{
  "hidden_size": 192,
  "attn_scale": 0.125,
  "learning_rate": 0.00109,
  "weight_decay": 0.09,
  "batch_tokens": 8192,
  "train_tokens": 104000000
}
MLP neurons of a small language model. Each row is named by its layer, matrix (up: input weights) and neuron, and shows model dimensions 32-159. Each number is 500 + 25 x the weight over its row's rms, rounded and kept within 0 to 999. Numbers have three digits each.
After each neuron's rows, "fires on" lists the tokens most often at its 100 highest values on Wikipedia text that the model never trained on; "fires in" lists the words (lower case) most often at its 100 highest values on Wikipedia text that the model never trained on.

L4.up103:491519504474469507528513501481515470506497478467503479496502433474575482492526475495523513503474531495450478504489517484528474564488502473433505492524509520511493458461474488495495516507542509497511471517513512524531470545527505561532491537534489465503458503485507475514534544476475482511473525545517496496504490438497530491485515483479460493484501531508483497541530485510474502493511
fires on: " over", " in", " between", " every", " pre", " There"
fires in: "in", "over", "between", "there", "than"

L7.up255:472539487491432504485522504447492541481525495490485481423503484512517509464537487501491476494525496491467445520495483517513493519513497504488522499472486525545438502483550440530508516495541531501498513521491471502491529500497522492516482497525541484557477506522490500478493515513503526517470532482471481494501492471517499481453498486493484494479499464520519544542538459497490498557498
fires on: " at", " of", " into", " under", " with"
fires in: "at", "of", "into", "under", "with"

L9.up433:489461512534480499494514512471460462471502536510523445481527543459529500497502478510487544471471501543505495491531526506507487518512447531514486521467501467509486524505466483492498517462497550504508490470493499497492577519530506506534510493508483505464496521467536521523507493572472531473499524499522528507459497475501517527507492497510467495505467468518499483490481480511479494507528
fires on: " to", "ism", " not"
fires in: "to", "not"

L5.up494:512490513504475492482531542470475484495504554531466461476538479503504522501570470491517514478502567537482490536502460504509479507496501488465487519473487522528488487500549479517496524581508488454524499491473487459500522505508502511483474541520497506474463532502505489487500558523543495475494563486465489512453493512481489493491486496469476484526519522498459489476501471530448481524465
fires on: " of", "y", "s"
fires in: "of"

L4.up446:509472534517486482469518475502449467473491517485550478490525524474550460509530484565485552466494491459491518472505524503482462509490458527506491522469500483529514510540563473492506497478496500463532456502478509511490510494543497504543509519459501498479498529482501494521473522510553499492465515521501493553471435497465473539492513508496497527507493511499492459483502486505489521507502
fires on: " and", " or", " to"
fires in: "and", "or", "to"

L3.up117:511541504503504493466534503493482478464485479546470494486473478465508492454486464470495476513504508498442522518468501489523504492508506489463519534511476488516460473514488509512586513490551526500501514533484509487508499531536514509507500486491525508480499503504513463555531505512534491508431547527496507502475493494553486515462517466499484529513519486534504491489558492481520456534509
fires on: "A", " the"
fires in: "the", "a"

L9.up692:480521477451498506462537546473539467445511477521519497491486489509525494513543467497557462505525459511502501504487494486573503470507490437490449521500517526483462501516448475506537504503525502442491469514525480467526536489494532535532441512478516451525501517501490456472561504513447498480485496508519483498487469509534530514482491562500485501493504468481512514513510510528523507542483
fires on: " in", "es"
fires in: "in"

L4.up285:548532508522529480515509480499522438485496476466487516493552511522499495522489502504454503498510483486493457477502465472475481500477480463507493517495490504593454513474518509474516447493533519472566533504494469503494517494496492520506512495475471492577480575490495469490494526490464561487500510485488490520478504488453472526505460526522496497525523476504528507565506445524486498511514
fires on: " of", " as", " in", " and"
fires in: "of", "as", "in", "and", "he"

L9.up603:467503514540507497450520467502506517470495498505494497470500497477513512494528489476549500494491506498533471498503469503449509505491489497467471546449496498519481517494463507494541466491520545488503499498512502502527522532559489566514500487505509479504484490506532510520520506571474497506462530492533448451501489464493486504457485527441491520508510481512489498512505464500527481529480
fires on: " for", " under", " at"
fires in: "for", "under", "at"

L9.up73:509517526526476495492554508515478547494495555540475498486536472528467522527506474518493519517515523482476512509482477526499453499523529460461517510521485549498477495500487483528485507551546486440471501560515546457502481516490489526458483497479509493506447514477528508517479514478516513492485526491510470499463523460540481501505487510467466529481482513525507538490508441488508537519491
fires on: " of", " All", " most"
fires in: "of", "all", "most", "allaire"

L3.up380:491476524523503515494496520484482530473469461489502505486481473435535519509537469522503490564502523541488451517471457496507460484535518523506456520473546508516504483502479481480518537466515480502514536509499502498495517495505528509501461474475502470525511483479502486523504494533490484485498508525496515553483485478575472527435516495519481531515456514526500530506525486482522480501508
fires on: " it", " there", " K", " Hard"
fires in: "it", "there"

L7.up162:512502511509482507475512516514470461483502513505521489455471467498504498505549510492460491478503529515512480530513472493486513491507511486465506505486512516511526474516530515469487493475510504493485506496436514490515503523536500505490520546519513483519450545454503500605501487530482466498472515476492486478497480490543532521471514472464500506519467486456489491494583482503497528542483
fires on: " to"
fires in: "to"

L9.up337:503488503478491532489505523475495485487456522479516462498538493522518545491546480515512520509486467491474447496514470492526501525521484460471509505508500503481486485483479528487475500493483483444511464504487507498519517520539502509587508535467536513508514482523528484524531532479481543499483485498509516518502502502519513475555479505466469468488522470548485464563496490483526514479531
fires on: " which", " who", " He", " has", " that", " It"
fires in: "which", "it", "who", "he", "has", "that"

L3.up711:507554499484493482461545485488496510443496511526481488507442478477521501504499515437516546521497483515493511537514506562496477492514490469451497527489466518492449473528453501477590513503549539474492521482482486511521506463539491512506518477461532469501465482479483485525545530505497499491479490516507488494497468494513501513469516452492515551541502515527552493510546517495510497518500
fires on: "A", " The", " the", " West"
fires in: "the", "a", "west"

L4.up540:528530478499501527520497551503484472500497524493550497510518514450475554495491476460511457472503490474495437513497470468479437505516487476487501518481524480524493511519508511510488495483555521504511493535505506528514510531540511491478481530536491534496465522502537482505548462497506509510503491531506529481492514497532496528454477517470445493510508498514516502517526424465476535528480
fires on: " his", " their", " His", " its", " Her"
fires in: "his", "their", "its", "her"

L4.up711:527476501490486469487511491485493462454505460470495491423511527460501568527470490493522526495526490461474516489536470486476464529505502490530491498496465484511512527485469493463493471487479529489514510486494500507496505484497497515496516516470478498500528510498558489471516551520512490463502522525464526525489476492492458524511499509492459503469496440544522521455497510510492516506538
fires on: " and"
fires in: "and"

L4.up149:456509501455476481498533510502518534446503525502515494457528462503482511518571499508457461530494513507506463475467491508491510538497494474467517512510524544504462492515471508507497475518483486501500488509482521515551470502518484542509464495522520503461484511495522472529485520486515494492490512529479451523493502489515528479495518523440539514471487453479523473508510453550483591490473
fires on: " on", " On", " in", " with", " In"
fires in: "on", "in", "with", "from"

L5.up455:497527500543495527497487477470506485520499469491496527506531514505496547482468487485475522502505484508474486511488472487492520479532458467480494535458489507540440514534518466486510465538507507496548512518495466477495514526530476506537480482503475532513481517498535450504475498501449524510448526522511461528461507476492484535514495503521518500527507441520516509551506476524497512496476
fires on: " of", " as", " became", "st", " a"
fires in: "of", "as", "became", "a", "1st", "appointed"

L4.up192:491519507509453482501512552533438481538501486535510473454542509468509469501536489537517521475520532483515511524479455501512476503497490519507468514481531495519474516480550503513496547516477514460511509481458492462489520508518551509504515489469487500530498538482502482483481530510536486496486505512471475553479472434470507505504515492510461526498456521508500488517524478511515493508492
fires on: " of"
fires in: "of"

L3.up323:500492498496451490497504511484499529465497561494494484469437498490489527506548501487481459477491535555516469505501522496499454521520483488516509510466518495493498500514453494504514531473561499492475504581476499486488515496522525560501434496477558464510498470502528491470498488561483525488498478522476480477496470465494523531467474501494500525462507493531489544504495497488534546490477
fires on: " after", " there", " for", "with", " like"
fires in: "after", "there", "for", "with", "like"

L4.up217:503526418497508512507494520490501504468504468490535479483530500494485548491494479480522474472469508474465481522501494464465446515531473454494509541475512491504487507530486489480500507488561520498497494510510494552526529536563555507482513531543506490505491503493502478499500465495462494529495501523504534486474507497537519503492489522514457513489502466526545485531510453482475550515490
fires on: " its", " their", " his", "ir", "The"
fires in: "its", "their", "his", "the"

L9.up110:507509487469501486498532481524478553481494505498492500490543505538522501542513512519494486522496523505454492559462464487504465526489506486477492479493498535483509512528520488564491524562506469449528464508484517466486492495492552519538525491455532481496470541502490492502499558489496509517484531505486479514469516499501500517509482509492465494459451525497512506502530494493496542549486
fires on: " an", " of"
fires in: "an", "of"

L5.up117:456509505509492520515552551499477430514507506477526517533515494516492506490508455485488513518502500493455478504505468481524507462508469462477494490522514513503510471497504500494477498556508512467542481476463482484539500467542529489520521500458538524528508531444505484495539513512482497515470508493494527536468506510460487489494461514460492477471495512469498514501529494505536492465510
fires on: " to", " which", " that", " not", " I", " was"
fires in: "to", "which", "that", "not", "was"

L4.up696:506479484531474498481490506477523471504488475527444506495522465504531529491489501461475477511470525513505504539491496529465529485486441467489490532440488519511520476542521476478540529514498517484520502527498468509520542490475499513463504512487464519517513499500507490502490473522486539530491494526520519524494531510494475535489481493552514486531526492521501513583510426509467526524495
fires on: " a", " as", " assistant", " an"
fires in: "a", "as", "assistant", "an"

L3.up458:478486422492477485476500478504459514527477495474481462495539517474520488482553524519521542468448532495532441519491501521484482520506478474539514507523452498495473482484480509511523509483511542431512468525485501474532493551468487553534516495502511502484494508517471474547503519500487539507498513504482511518509515505508485513532519486481541528522460500516534470483508468478519524518494
fires on: "s", " people", " one", " children", " students", " members"
fires in: "people", "one", "children", "students", "members", "peoples"

L7.up398:507546494537511505506529511519502496475507507501494501491522499474570508515538457491492490501499450489488480531490507445499515507529488482466438526478475509519461462512510504494475412510556492481490472520480495507488522529520465519474486512508452522489512498492505474498528492511462507501478485503521497512478455487527509543494483541514457476540553467491466528518501471513487543569488
fires on: " of", " on", " after", " in", " from"
fires in: "of", "on", "after", "in", "before", "from"

L4.up287:492502502513484479501532488500533504472503573527520474527491506507502500471516523519502497507456502447514470511476492476512525489481508476474490504527530464482479453504513470476509445519510477485485465530509527485596496515520508512510518520494540494471497476493525465505461489497489516517506505548495512509518499491454499486488482537493503497461453529539463460551527480515487557495509
fires on: " is", " was", "t", " a"
fires in: "is", "was", "a"

L7.up74:500511471498468489513501512492502467461500490500494499472545497512542477554519500520455563497463476455473509455515494495480409492525471499518469521468470515459511499501488471468516492477536555484582482474506511477507532519515469517493509468506497532499529476476528480553497496498530486489466511478480531488496509461553507488515521505486491539489518501541502527475505497482490486529521
fires on: " and", " or"
fires in: "and", "or"

L4.up1:492497472474502547488515465508526521497505468471559474496526460526526488454519494489488551499454534547528492497510458497504547559514446505492517482513474526488515484531499485515524508505522498518515474481513468530491477501554498494512500520512505522499494503523449455531509529507495511518491557512471488517505468510510530495481454485494521460500485520463495517463514490538485516506479
fires on: "born", "ed", " born", "la", "ne"
fires in: "born", "swedish"

L3.up668:484495475495493478532497493492483500468474446514486520440548460498509505448528498494498498521484500477494465523496465427473508490501507520466471485519468521470496488500470474480471514503505528454505473509497502523498486518499536535570496562517537487534490519476495498520519506526458490513484518518462561535486502493506546508513515460451490503488469489498501482487510508508516535492493
fires on: " which", " it", " It"
fires in: "which", "it"

L3.up162:555538467510486511510519511489503485471492506513492509504462464467498515455467471498490544497459501484445511515517481466479474497519519501472471534477534496494459471534486483463560471493521519509550481514487496498539521493585505494488509508481506516477493531487475513509503526498501480488462522518505492517477472465523495521459525496466451528509483501509572511534580498487507500502488
fires on: " the", " The"
fires in: "the"

L4.up654:487552505509440464485516498508455479497485458488473508469547519479514488512484436468455500509486494518526475553463510521492489486522477476516432491452550487496494524517469483472543525468536532493532536528514500495498536527518499483499486506492496483485496527511499484486506482526502520511473522526530533514501536483553486494468555473548482468538504506508514512538545488470481504565482
fires on: " a", " as"
fires in: "a", "as"

L4.up737:501552475471495508498510524493492500481499523486476476488470479474490527485483482521501486491475515483454496537480520442487468467541499516448496522486506514511452487530471477492540529482542532504531483511471460521525525533548529489487507526464548495503466558489492486501556500510476471488465496497538449483463481482538526500480494509513496532535531467518571508507555492461493529501502
fires on: " The", " the"
fires in: "the"

L4.up699:507488501459464514498533522473542518494505471507496513442496492482543527528522509502488500491471524485500465492506503474490530510504460472434518525497529531493478473484454508484531469546472496510497525534512477514522497546550492547501433552523528484523473535525540468507534524506505466479485503523453479493522534516481546503485469535460508515500499485535492471502509419513462532483514
fires on: " in", " on"
fires in: "in", "on"

L3.up268:514543492488480524521520513463480489520480493460489512467502484524519496485539521491459486545495507549503432510480467452513472531540512490500462485499520515556507478501487466474506499471539479476530468539470479521490494492498514502534497543507509489489474519519484485533515485507531489489491493519500545505490486496497502493496571491500502467500465507559499516504450504513543491491489
fires on: " there", " it", " No", " There", " Ref"
fires in: "there", "it", "no"

L4.up416:475511510523533495485503509509470455454512490504516456470538500510554516487507503476522521517509488540481481547506495533510490492492454517480489543477518511521511496496530515483516483536459515505502522513442520493511515526546532524506520523490541475527450585509527478544483532509483478515435555472481482502481501514511488513484494524467513491533489470488460467505500483478529500560457
fires on: " to", " of", " a"
fires in: "to", "of", "a"

L4.up648:515522487496455489466484527509442494484500496521490490467472513482517515466493463506531487537448496506518476505500531508533505495549454507505499533446557450476496508506460495491530539492501511504495513536489501487522516535541494493480501516483547497497509534535535479525510478519507485495459533521524531522489515494504504501451514531484472520502522491534491468481546482446494521533480
fires on: " a"
fires in: "a"

L4.up512:471470504569498503520504478497525491487494485447528448459498486488533540503486497487491497499502528482493499531539497480452466544536506499492525509474509535509515488489529451440494498480505553506482513520527523528502503504509523532560471489461493478528486488524519519477494465528468476485495498511460531526522448529496465542501494459494495507453494476511564524484511471525463464494523
fires on: " and", " Sc"
fires in: "and", "scene"

L4.up323:507511461533510504464501484468522484510505450509478495501471472511510487486502475460475528532453513520432477527537521471476524509564447437457503521449477542514491488533514494473507477477499527492462490503489489532544500514515531507508534529493551503524495531455514502498508492518496511533476514518477473504498467515556518485512502464498502487545497468552500511526528485461497495547502
fires on: " the", " to", " at", " over"
fires in: "the", "to", "at"

L4.up714:497526457471488485508499483528496484484504468491476506484486487481495557471499472497504482515496512480482467527491493512513498506530464479466495492475511498477467489553447476463555534490541575500526499490472444551508493506564523488502550498466547476495504513521520497454550515488471498507502538492501531497476522490519516494518486482503476532523527460528536474527495512496470543527497
fires on: " The", "The", " A"
fires in: "the", "a"

L3.up732:471513525469476513517508498460461448481473455471455499508498506529526481509548459471500506510510481528512489511487479495479476560458518510519532517537509479507455499501518485508515493490521537503495462446521483482508517513497529519514494477472508524499467482468526533475506512556484550487490506460511474499476465476461507544491480498519482502553486525521543524513550494510507509519514
fires on: " at", " At", " as", " for", " of"
fires in: "at", "as", "for", "of", "atlético"

L3.up338:512516491478473504500507514502500513474490487469522484469477528478500493503505529488464519485484531486528417471482507497524459495526495486500491480466520482515494488502472485491486465500535535480482481537467500467495500571514528523553516492483549484501477558466513510541491480528448513493486550534503521471490517476512518546455496495489508551503449478511462459483509454465492524498486
fires on: " it", " It", "ub", " together", "h", " hand"
fires in: "it", "there", "together", "behind", "hand"

L3.up706:522512500518467489473539525445508499500487502474506509435516501503565524479529494438490546495490494508510477477533518503467493515462465510463488558515495488535463489495533545485505457497498488485531487525507537504508538503550532565493504539525522494518450484536501469510548482556481504503470485484458477516511481514486531516470515512461474516497495525513497509524532493500511545501498
fires on: " in", " at", " to", " from"
fires in: "in", "at", "to", "from"

L4.up521:491503493572497529523516493502511485523501519520500474516521505534485527454510489497466466496469486504485496519457457496481515482497509480511524526501525497606454484510482464477505485499512511504503492502486458519515536488524520512474483485481461503514509456467492500464507517479482546481499492498506507516453494493513494550493500473543485499537508514522523530545554472541475536504490
fires on: " as", " the", " became", " assistant", " become"
fires in: "as", "the", "became", "assistant", "become", "appointed"

L4.up608:548516507491466497530547506499503453476476466476503532506487489496550495529486484512471547484504503452466482496505472436463513517536456502486528467494478478537523492481517483496521505502511525452500452478510464517502485498519523515492544535466512493430482508485508465489524482478511436499471523520496517494492506540504489505482504483473477545506499505520511504497507550491499505517516
fires on: " He", " he", " It", " This", "g", " The"
fires in: "he", "it", "this", "the", "and", "g"

L5.up552:517481481514501485498533515465452491451459517477523520500519524479482457520475490524518497499466541441447445552489497465462522463520505501490480466516501499497490522519507477510490531475560504478557466497422468504507503544513514524514536533470509527511539496471534491513499488520481496530487468485491545486465498481499523481535545469516462563485513509490532472519495500523504487518487
fires on: " it", " there", "It", " It", "it", " which"
fires in: "it", "there", "which", "penitentiary"

L7.up182:445476524472494497476508500481500504496472522503511493505489471524471521495495504507472512541495531468469500464505514508493519482502512486505459529448514523530455481525507462515499477529504469510502503529483537473530509499486549499479556511496500517478469447520504485497472508479475515478445496545491528551500517443501485509525528593465513531524470521516501469481503504519497523512512
fires on: " was", " being", " been", " Ne", " is"
fires in: "was", "being", "been", "is", "an"

L4.up511:491539472501495495506497528495452450487491471498515485493499500464488502491484482484476481516502472530522461521467511453508461496532469502481456473466527473493460498536487484462566516480544542502494517515469467510508524536568520491479517501447532488495527510535537475520521512494501500514482565507513512502494516475526488512467506483509479508519532481507534506507502512514498500515511
fires on: " a", " as"
fires in: "a", "as", "the"

L4.up665:503521459487510519512508481500510523474490468478550469499548479515488496522576487519456486521492544500488491488489468485482522525499441493467481518509484505491509447512475476485532466441483476502525503485496507531502515500495490516520518506493500529514509476457519518539543502524497524492495537501500509532499519403492546498506516522517494523529518456475509480493479486517473494508486
fires on: "born", " born", "ran", "part", "aged"
fires in: "born", "aged"

L7.up579:495527498487486481509534496472502508457501512495516511466542513490512524494533469487516508510525501506525491513461467492497501472544443485494466549499485520542441493522492557523504453490489486492491506505438478477544487498534516518495485527537508501523473515515523477509513519544470510493462514470482470474483436475497508493518498518434474472516534492542474474467510490518512509545491
fires on: " of", " for", " By", " on"
fires in: "of", "for", "on", "by", "with"

L3.up331:457508504507475487505515528468474474500503501461480520511504487476491491479489478458480483558525435526463463506505490477493481547511492468521520505512506533535448497500501491462520499462529562489500515545482518505487541492503517511549463460491560510482489478502503501474496536518517568486435519505510484528459498486508505508511505499521475474520513482479516524513531511548493492534508
fires on: " at", " At", " under", " by"
fires in: "at", "under", "by", "atlético"

L9.up41:486522499503476488478497492524452487465499508511484519460532537498492476521493483507493520504490495455456463479488495470497481527516500495491490478464479466531502489474471519525518490519540529457526507465521506472507511494511512514471493512473501529479505466529535502502489502479460514519494512489479514468542461486507505524504527479470465558508468474511491523491512517492498474507506
fires on: " but", " It", " Vi", " and", "It", " she"
fires in: "but", "it", "and", "she"

L5.up607:487487506561512532520463519490499493496488518513452469524518481473521516495496479523493499478498463457487452565462514486488424516508493499486522534487527521494461520534454525497502458485555501488530481528512513540521501515528527556512469493480500526528480534490541509498512520474476492531486525493474463547516505472503515480492477467491501510466502530456479522498481501476495482498512
fires on: " all", " All", " both", " Saint", " Both"
fires in: "all", "both", "saint", "allaire"

L4.up494:488518478525480473533529522483524497494490478487484483470517460486540549506516511549493501528517501490513457497477501457516458506492471497394500481539486536529483494473486496456544490493487494485498468506498515494589474540508477501503482531496520555518485525488494459514549519467524506464458508502520510507521481497527503498500491573477494510501491512544509446481483487519504514501512
fires on: " in"
fires in: "in"

L3.up76:504496485455504487489538518519497479450485489476508480435585486508562560511525480558477489518535482504462493481509489476460478513513478481528455501486482488515530498495527450469480465509476535499509478525478553471491498499515524478508497517494532518509475519491501496532494511512474490490486530500456525515481528514531495528523481484462479463495483465483534503491532504517473517484482
fires on: " and", " which", " from"
fires in: "and", "which", "from"

L4.up575:497518490505524508515501552484515471515493482488555496505507488509484586487485504473496471466476506478487456510505494445448441507493505476474527534462515526485480478539515496479482493464552499495492498532517473535504511511552506480481477535526463531497469494489512512467509484509464509516494500525501526501485487500510495515499451496507490486546531501550552499509546456492479524513478
fires on: " his", " her", " their", " its"
fires in: "his", "her", "their", "its"

L5.up358:513532462542503484484497547485465478495511467434508488493469498484526529436488498488518539518488512455488465500504495474483488483538532514485520484471501508534452485497480501445564487491542532503499528514477484538519520539525562505491543498491535521505475517525471479505522496497475505473476537545495468513470483497547506509492512534470465492517533487507523504518504471478510489521509
fires on: " the", "s"
fires in: "the", "s"

L4.up294:516522459487500506504507499510535490486494481502446510475482481482500548479469484506533493500470516496489480510486512518513527489522489494478482515484487481492490463539460497470568489492538544494539494499504476526554518537570501517468503492456532460513482520513472468473553492509478481515487491512512511551466533499546515506504517484484477533501526441540549507500516469479492511510536
fires on: " a", " the", "ar", "at", "The", "ma"
fires in: "the", "a", "wiwczarek"

L3.up66:523484483522471492468539491504478511457500460512489487528520455501541500451499501502448509502507555480497465507493468508489472507484515501459528505504496530546462437529479508495530510491545515481481495486490530479554501549517496503514526515471555498489473518524496482498493550514515495481480574548483499506453477494495481534480473475450489511540490489553519484482489515483511481496498
fires on: " the"
fires in: "the"

L3.up236:456488503522506500536499498447471518480479507436501441514491479493515480473521441479498543534491505473507514496515455529477435526489508495505529492493544519497496462498472532491525484519560516467521497503515520520477522506483494529500456494465490496483486545471507505502545479487433525520489489534517503533516465477501516529520513488475496500489545522502518545470482524461514520503474
fires on: " all", " All", " were", " was"
fires in: "all", "were", "was"

L3.up231:510491414499492479490504474488440481497473497501513463484530477484484505473522510512482521539484526488479515562464482486473479496515524452462477480497475500516486471526508478452499486509527494468503468501508481509517487530476547525505502508506560524511499481440519479499500531516514498548443509507506522566466534496517513498512525472510473529503443496529479526478517505477515472499496
fires on: " which", " that", " who", " it", " they"
fires in: "which", "that", "who", "they", "it"

L3.up163:493473513527480502515468471470489473448504505462512474515532503524535525502526460493490539485539477453536489483502480526469513496511516489510472517532511502469489478502465527480529472536526481479539442536478546490519516513489509549522473536468501528532475506466534469514509533524468516482499471530481526529526516495484531516512507479509454499460515508506543486519490449492486491510471
fires on: " is", " are", " were", " was", " Maria"
fires in: "is", "are", "were", "was"

L5.up295:513455460514510478495503492489480444462456506489486513480502521504485475545492485498498535509494488452472475544463469469491533483501502515495516510516484481514531498454507519491517515510525499454511508491501515470500517539518511552490530506515505534541496502511443466491492496497491506547495464535513518510479493502514554520497531505515468565478532501523464459552491527446499498482476
fires on: " It", " This", " it", " this", "It"
fires in: "it", "this"

L5.up111:494548475489479487487510495500499513481499465511493503470463481535505496512484515477507520551510529534477498501535539447472512476527465500472527505479502524508516518536450494480546532491495540506502511488487460503533487559522509491472536546496509530541494509476552460516507504479472503509432549575500484486459484453508511513489475523448531528484470507528527508483551498477489489511508
fires on: " an", " the", "ac", " at", "wi", "cr"
fires in: "an", "the", "at", "accredited"